Part of a small language model's weights.
Training: a variant of Muon for these matrices, 13474 steps.
MLP neurons of a small language model. Each row is named by its layer, matrix (gate and up: input weights) and neuron, and shows model dimensions 256-383. Each number is 500 + 40 x the weight over its row's rms, rounded and kept within 0 to 999. Numbers have three digits each. A neuron's up and down rows have the sign that makes its largest values positive.
After each neuron's rows, "fires after" lists the tokens most often just before its 100 highest values on Wikipedia text that the model never trained on. A number after a token or word is its count.

L4.gate614:506500502518486508456574577504587443523467454500503531450515529513528472537498555528490508437534520521590511500492504497510538481491459475465473498499543550512492513543473444505454456528455449548462508469455567505508522518518519495554513469461461521509597524527507444539517400517499471475507465501488534449516473523537517481514500466526532480497571529497528453541520517424551542555490
L4.up614:453500520428500531505477471452559495530468465432484536426524530546460454541548519428546471537583491488493490487541522509510541526428547516466477505512539617520517519542503497498500506456502469476483445492541556581517517529481514537432520575487479499522510465541502498559458479478548517493596486495512540485459505479459383489499521506504475505481507543506530519463540500461549568579541
fires after: " on" 19, " hold" 13, " votes" 12, " Turnout" 8, " Swing" 5, " Total" 5

L7.gate581:464566498495472494494516461442481474424443507437490506524518450506511501529531400510413497422517511535482464553494416470541495506453475496507552468530512520489550528526455482534530532421501572472582496492489477536502572572568450442442479494414525428448389453529476439503506556464466581517462538549453515504441528486592488431482489478511480510490475421495430520517518518470519512511437
L7.up581:504537587489545579454503526499464472485515490581540500493466478487476449456494501460521539568479549547535535489503447494501512554420531448523591423496517471519476526550543425497526534570490483527542470424538432477512519499487553501486481479499586508478505525586471536486560496511529485563515555517486558525550470425504503447418451501463453461444472460477575432441517494437551541557409
fires after: "|" 57, " |" 14, "th" 10

L7.gate62:513572461515491522489472451494517504467485441539565449443477434473529475489463570519432489513468503467512477488493482486472504455460430529516497633480505561523510442482418533462557519512499520485567569505461476533479489511524476472532481482504579456521505547506502406455535556494498508448518530495538494465514497404505504458475478505506522475527473411509463546470497470501443484580485
L7.up62:435508489537445415541486527514420536529501505408507456419530492523552555581500525587425525521539490517510477573483513441605563503527449512458486509540533488461565476550517555483442473489582546585435509516482496514486507451470513524467489427479477439407404558475570515481478435502514499479506523458503454526511492488491552552500495576528442491463471533471543464515592526556477525515496
fires after: " |" 53, "|" 33

L7.gate1293:574543562514595539508451482491513449458490525524465564507577424469546424461460454440408506491441516472453505502476478468539447434527566528440567506485512447512527546498451509520486480423454483534488571499460466478492549441475508477550528530458551481498449563455475440448480454408557482506429481528447473565546496566477501492460464492504485556460472496503508530483547531513558430463572
L7.up1293:512487497477502555456455452459443453436552525524583463514486565546529486483454487583439514521481506471500526484534481470539580547497469523518512504521483509519575562598471469506430471508509516530491512585511529472508491521472519517480523551472571472554470501501477520495566428528488495494538506495499515484444530471535480504552510488493455463537492482491444492560529526473570562442489
fires after: " |" 71, " /" 5

L4.gate686:480526437563521487584489537507495503503483463462477419509541492533529532516495508473457503559530448538515507518622487480512511473563493515527527494571484501504506520513509506445447418455449575523507516464411511566496539506479434507488450542495550492463457500454460527458521473558507565438513533530428511482460451516541457484519522577501522510535474481471533537520513516459497439468482
L4.up686:529532567501550513529464562469534450493476451529448444496522487491473517476479496462474568499488493489472528496469557513548496482528507498551521559528426507537483497474576413454488480525450550575529458471460486469511481517533484546529477513540622488520484547407498566510491544531549554410519531507380481607511484519442507507513478502501499486498495521508467502493511504418479463441506
fires after: " |" 58

L7.gate1163:458502468519584469528511494505492504487509418446478508515498535478502477493490451486404490526482509509489496570466490442472486477486556508522505468467545524418489500518509445546452492537509582532540522467519489432520549553466400470428476510484485575566465531472476527491464405486574434447526451517559436483463547421450469475453456437495473496489559479503462621450492497498511414528488
L7.up1163:524482581531516469560551501512485468476415385547568485513545489434472540458517544554527489513515559475512491496451534563509584558528485450461524540560466521464471402442476468453521493514475560502489465494540479484506570528500460520504447531462505460524542523488518555496496461499517490465397446511568517431412532488607537486463446532490524484443569525482480540491510489411464529495529
fires after: " |" 34, "|" 20

L3.gate666:445554514506472435548520501480425500481624474543499539474471536518512497540447546491483512544450563511429461522511444445547509558497491563387541574517516535468463387529443544511518496546489587491493505435511580413504469579481475463567429431546523479445498543475490507520503517542506530545509505541594547517499454509508498481552467521455516534525489525511489534488436565458470505567428
L3.up666:489543489490434502522466461518509452503576570462500493512488493451483495451490537540444485474452515460559523468545454539549562407457441564501539501485540422549467450539504542473489430511470483494481515473514441394537509537514559502493480486531466499495478527522425450490487531471486482541499491487506522548501517517532529518514459522477453537505461509478524487501450555547578461544468
fires after: "-" 32, "\n" 26

L4.gate46:535508563504502473522492485488513460604456516474517497454507462561481598517525485514494531525416495460464443513472533447500528550444502509455522567558528392444550484522468481498509464505575489453489559491447633543501538475479545530486498555536493465538525535457457452462533434477538467544460520581535507524499393559498494488545472478511458462514540482497531456404507520441497426512569
L4.up46:504466544442535548495479508441480459473456517552555548421494521453475538579447452433434531494527472544532510440466523489480447479472418472430470550429468423513481491492540483512494487537440443466551398570445544546478500512501466488563535458544465550511601519472564431506568432494541506449541505455532465456585495559524514454507498516505457519533459493519516469508521560484584610538478
fires after: " " 49, " hold" 10, " votes" 7, " Total" 6

L7.gate301:552515517485482501490416474484498497518519493462486511504558485418521503468507511457470510509470492491517517523441450458483437490589438482475576559580465420462519511448508526558473522529505491427457521582530521483465510542452444497534454468538546528465434497383461503448464475528465497524506532459492432414467434459527471483493466436483518499504530484548596450603448528508518494521513
L7.up301:505528466495555480500502499504456508525533494565583524522537514547502398488424439464524501494478526478477476521519562531458549493405451557527462484543470467482514481546474550518561523532565540568461512494529535521476488534525516521502408476431548530491557528537516549451454490525469552546512501521455518489542531483531540527477505482496415571535513511524528444518431555447523510523500
fires after: " |" 68, " /" 5

L3.gate472:485466483493485544541490520499469431540439505561432538504497539520510504471505539430498495500479532474568462499498498475484456492522500483556517504513561469475481545612532592590570467555472467466461501510570495497483544578480494502484472479509485541469466566410534563511473529433530517460530517447456510534452546535568524561474470437537514599462527504483449436555419507477483440504561
L3.up472:532557431538514401458491499461571493534521505492483512504540469527432462537504500552480530466494508516496476535445512423475523511482488526485559478589467520463454479415423492520524554450540518469464512511460548482531497439453450601468472522462505446488456456492446528536478465567460534476475509406496504488523492490532546429432532427486454397496590450523538516492456534427549506534470
fires after: " |" 76, " medal" 8

L3.gate774:485524445497477465536525506477432536405537456439557409462480492459539477489481502516448503465493495471521541442524483479524530535456453548507474460586524474544464496521478527561502450463522561456536572487431477528449506503491506517487459451599483488511509591528524501477504557517550461506485544520475547543524327475503528489531465554531473428481517550494541564484563504470484514537520
L3.up774:505511509478475539534559484567509520485561510493447474564504548518642440492489456470477518515438506523452513499448469426558483492510529561482449481508536475506436525455486498527533493429503489508550491480480541563492545526463465569541379464520527494501419479517472513517567526457483469519553477485458463534538583507590588480484554470495523502482439546476483441472525509502513558544489
fires after: "-" 48, "\n" 43

L4.gate974:547599512512512614525454510531538428483471473544545549526520603513514530499459494495588494466544529424495512545474477438496479459490548542432470458528512473514515493476463500606518522548473500492547486423497487531483519513523545463508496512502489513481498497500505574484472442591461573481607514429600513509448488499477558536468476470480483510457463492519516513471500456474541515465530
L4.up974:511448534391430459535536479511498474496484482514492496511493474498595485511481486487486492520516546523538494568461495394509469579505439565481501444519532522450499546470493558517551533456496482568543560512476472500488511543564511475533558576577521520501457422414468423403463497434428494471515390451557495422529439566508434460516501583529493493464411509473536478489467511428502518473447
fires after: "\n" 70, " |" 4

L7.gate1141:456502529498509529445511519419426492447491495515568542522479564464532491469500458489490420529513481494450515501539442498482592483526499464502491410511600472417488544531532470475469458506511557535547541504448515452482514474510453505547435533532487495523537532460580541542529475495446475518474472476501526386501507506517509464493522477501477485507504473521475499517423454506466508429478
L7.up1141:586505532524501448522496474522491486522619479512566504528484548496560505594517514490541514477520482541485493443513509491491593497508464496443512530462528474482476490527535451496510517488541540504544493492514508502526481515521495542545460458449545447389519549477462486463581599497522488504506417503469532447489619513444489527513419484521511521522556525483556554440493555477488498494427
fires after: "-" 34, " Lin" 12, "aba" 5, "\n " 4

L3.gate930:557483504505484472437522444524555468512459541514471593477476494544488540537496523507572497473517553554534500532502513507489502501481524520435459520422561466489509421508480587565537506482491493477476479507496548522516466546451529420432491486470488538519511539540453419527427462438446502541470509467549509475503523443557578490511517528495543480542517512501541496487462525544487504529427
L3.up930:528467507523479520457506544489487522514491443447478566535500483446498574416518457536504546473523481493631476451492437461496583540551471522508494508459572445509511547453572507483651518477561460508525484523484494527482531477476475460518564452390501477590492549565445469530418510529474500491507468584550508496486504465507538556406513535489537499452515478466482492496543518536525505429441
fires after: "|" 38, " $" 12, " |" 11, " May" 4

L7.gate670:464544495518519450540438525446553553535463442494446494486538495544495476534512562487528567524573575479468480507450428514517483528523488532518567620481473477552517412511520513479529476527448535477545512461450513535476464491467492471551461587451500482471506539500469508475459495467521522563578504489451535546506447434502546483467514468435461468490502402484539449542502440416561522497541
L7.up670:526493434592463560510520476435478575521526514478489460517493514491456486487472588524490533527494488461587455506546510480499498429465614557473515455533539517479541508515477498449459456447470548463470516502518503462566545561481510509436526533484514468493494526499497488535482495487539461488455496487481531480483475545448520545484517531545477558493444487464496500516513532516528443446455
fires after: " |" 90

L3.gate252:477457481517510448558457516470536502485554501482562482496518487520551554502473503483495493515539430463436456433540451461490574406473505469478533508562472549445489510539386509558499523520486569543488457513473533556531494538504462456500494438424486493514510478487531482560482539437451513483479555457450501488501478555532502581506438482567462495479550474536428465526520492505470544473535
L3.up252:484520512510553515470500483535505551453498495541580466498513488493471496496517585522468499553533515521456496512521516524531530496445526493512542489496505522529517542551488490498493492554543469579488502489472498497523480555493530515520476470503461575457531503533584573507459432406529491463555528484466480581482382516412451486486504515511543501536424456460559562540469541527506537486452
fires after: " (L" 20, " M" 12, " m" 7, "m" 6, "im" 4, "em" 4

L7.gate928:528555523551529537450514432477581476560499473488538538507453554492514509435465502539500490450464475466475478528557507507382451530493566490502512558481516534398541561486497480529519490512503483482586513542459531500506461493431468421459494483508579514500482504436539481471499558456456446493452489528548533495471533533492469446554480498550488535443550467542571535504453472554509489508485
L7.up928:420445433501525563538496456548513479547529519551441526508566486495480480449409474503500503538455429479483490499517483511487534470544461494515479441542535488475473584516449504484524510534496498519505504467554480514448477535533449466530481468500536468569543442538580513540569470471516483476484519508499513513488466519594443532549461474506490529526574475487429559500477494481564489511481
fires after: " |" 59, ";" 4, "|" 4

L7.gate1177:573570443505523457508482492518533501508486567532535525450541446515536456490463453452472492517493501479498514541551487505486401468530511519521512557525500420449451495512480548474499504464434416568483535433553501527505528510524506443515561403498493516465491497457485470554524491545515547544490466518481486435492395523552510473491447456530462596489477491529535469508507530446550510568499
L7.up1177:456548495515516574497466489478473534524482526533478512530450609509503609534476425533431479523482478511514437527488505475534533462554492512555514438528450507549508496491472538494530564566499590555527518464529465472464525553495411502565463456527535513552484493472512477427551503515433513516526405463507525504519439541527532475488497479503444555536446525510512440502445518467535483526436
fires after: " |" 46, "|" 37

L4.gate1229:563506493495460465572498549530560536614469458544479422519561486540515488532490533520496506501543523470511511497495442533474490475497546487462492531525566477512504452521499463452511525513487513509533462507434506480481509487501419455504497464514400524491505545540418574467502404440457581453522489457494592484497506542505521505512519515555517551505514527512469421460447473414480385463555
L4.up1229:477513524554536538643454550490504549504523462482568446525422478511526453488537459516532479522563525491576492523526465483466542445571425527555440497545547497510518515501532529500506515514578515548462494447522528481451501507514470536484465465500514508431501600438602473546485526455517476518516443468389512477531464451499511481552458561517483430521477508467456495468570472479464515497579
fires after: " |" 53

L3.gate628:469430487501505512556627459555515532483507469511565554470541519495494550476502471496436517504472495528529483479515480475536484503469512580476499545480535518481520539490502543440530521462446523577438511495516474491520581449473460471455525493486509524436488548531464382447570448515513512491642476517551463528404507426473524521422524447534494530515538514431461488403473517433576570561469
L3.up628:546481516495490513526445457486554514439503457523549473495550450509512467492481474476464444540536508561469509510490506465534490488435488558463584499546484509466505453510503534428494397520479470460539518455445523558522528513419503437526558472435435512442504459507463454430532562468542521436527447541556482576538463532595465567461529462504493466518516500436498475455508436524453518542482
fires after: " |" 39, "|" 19, " D" 8, "-" 6

L4.gate166:561524518472454554521556576423555522561525486503514460507542517575480509489488482521461531520572533469380488540520547460520486506543478501557548487605484449478449530525507504480471546461553532463480466533524426512453531525483467481495544501525463525396507533521541499488491489483494534551511540493521407532494480453497547451389466500526538479505516451469615482532553491500500561524453
L4.up166:525581449549540555447539531538504515463504523550482474513563497537563509509485523486445518478505522553538458583435521487548482554499537422501477583555500493486481525503445525497507467459474540478440534473523531396505513493499523486538515491518461496439478498474537503421504529516581475437483447479526504548507502433535541490527524438473523471568499531583554562486549473447546483494569
fires after: " |" 53, "-" 6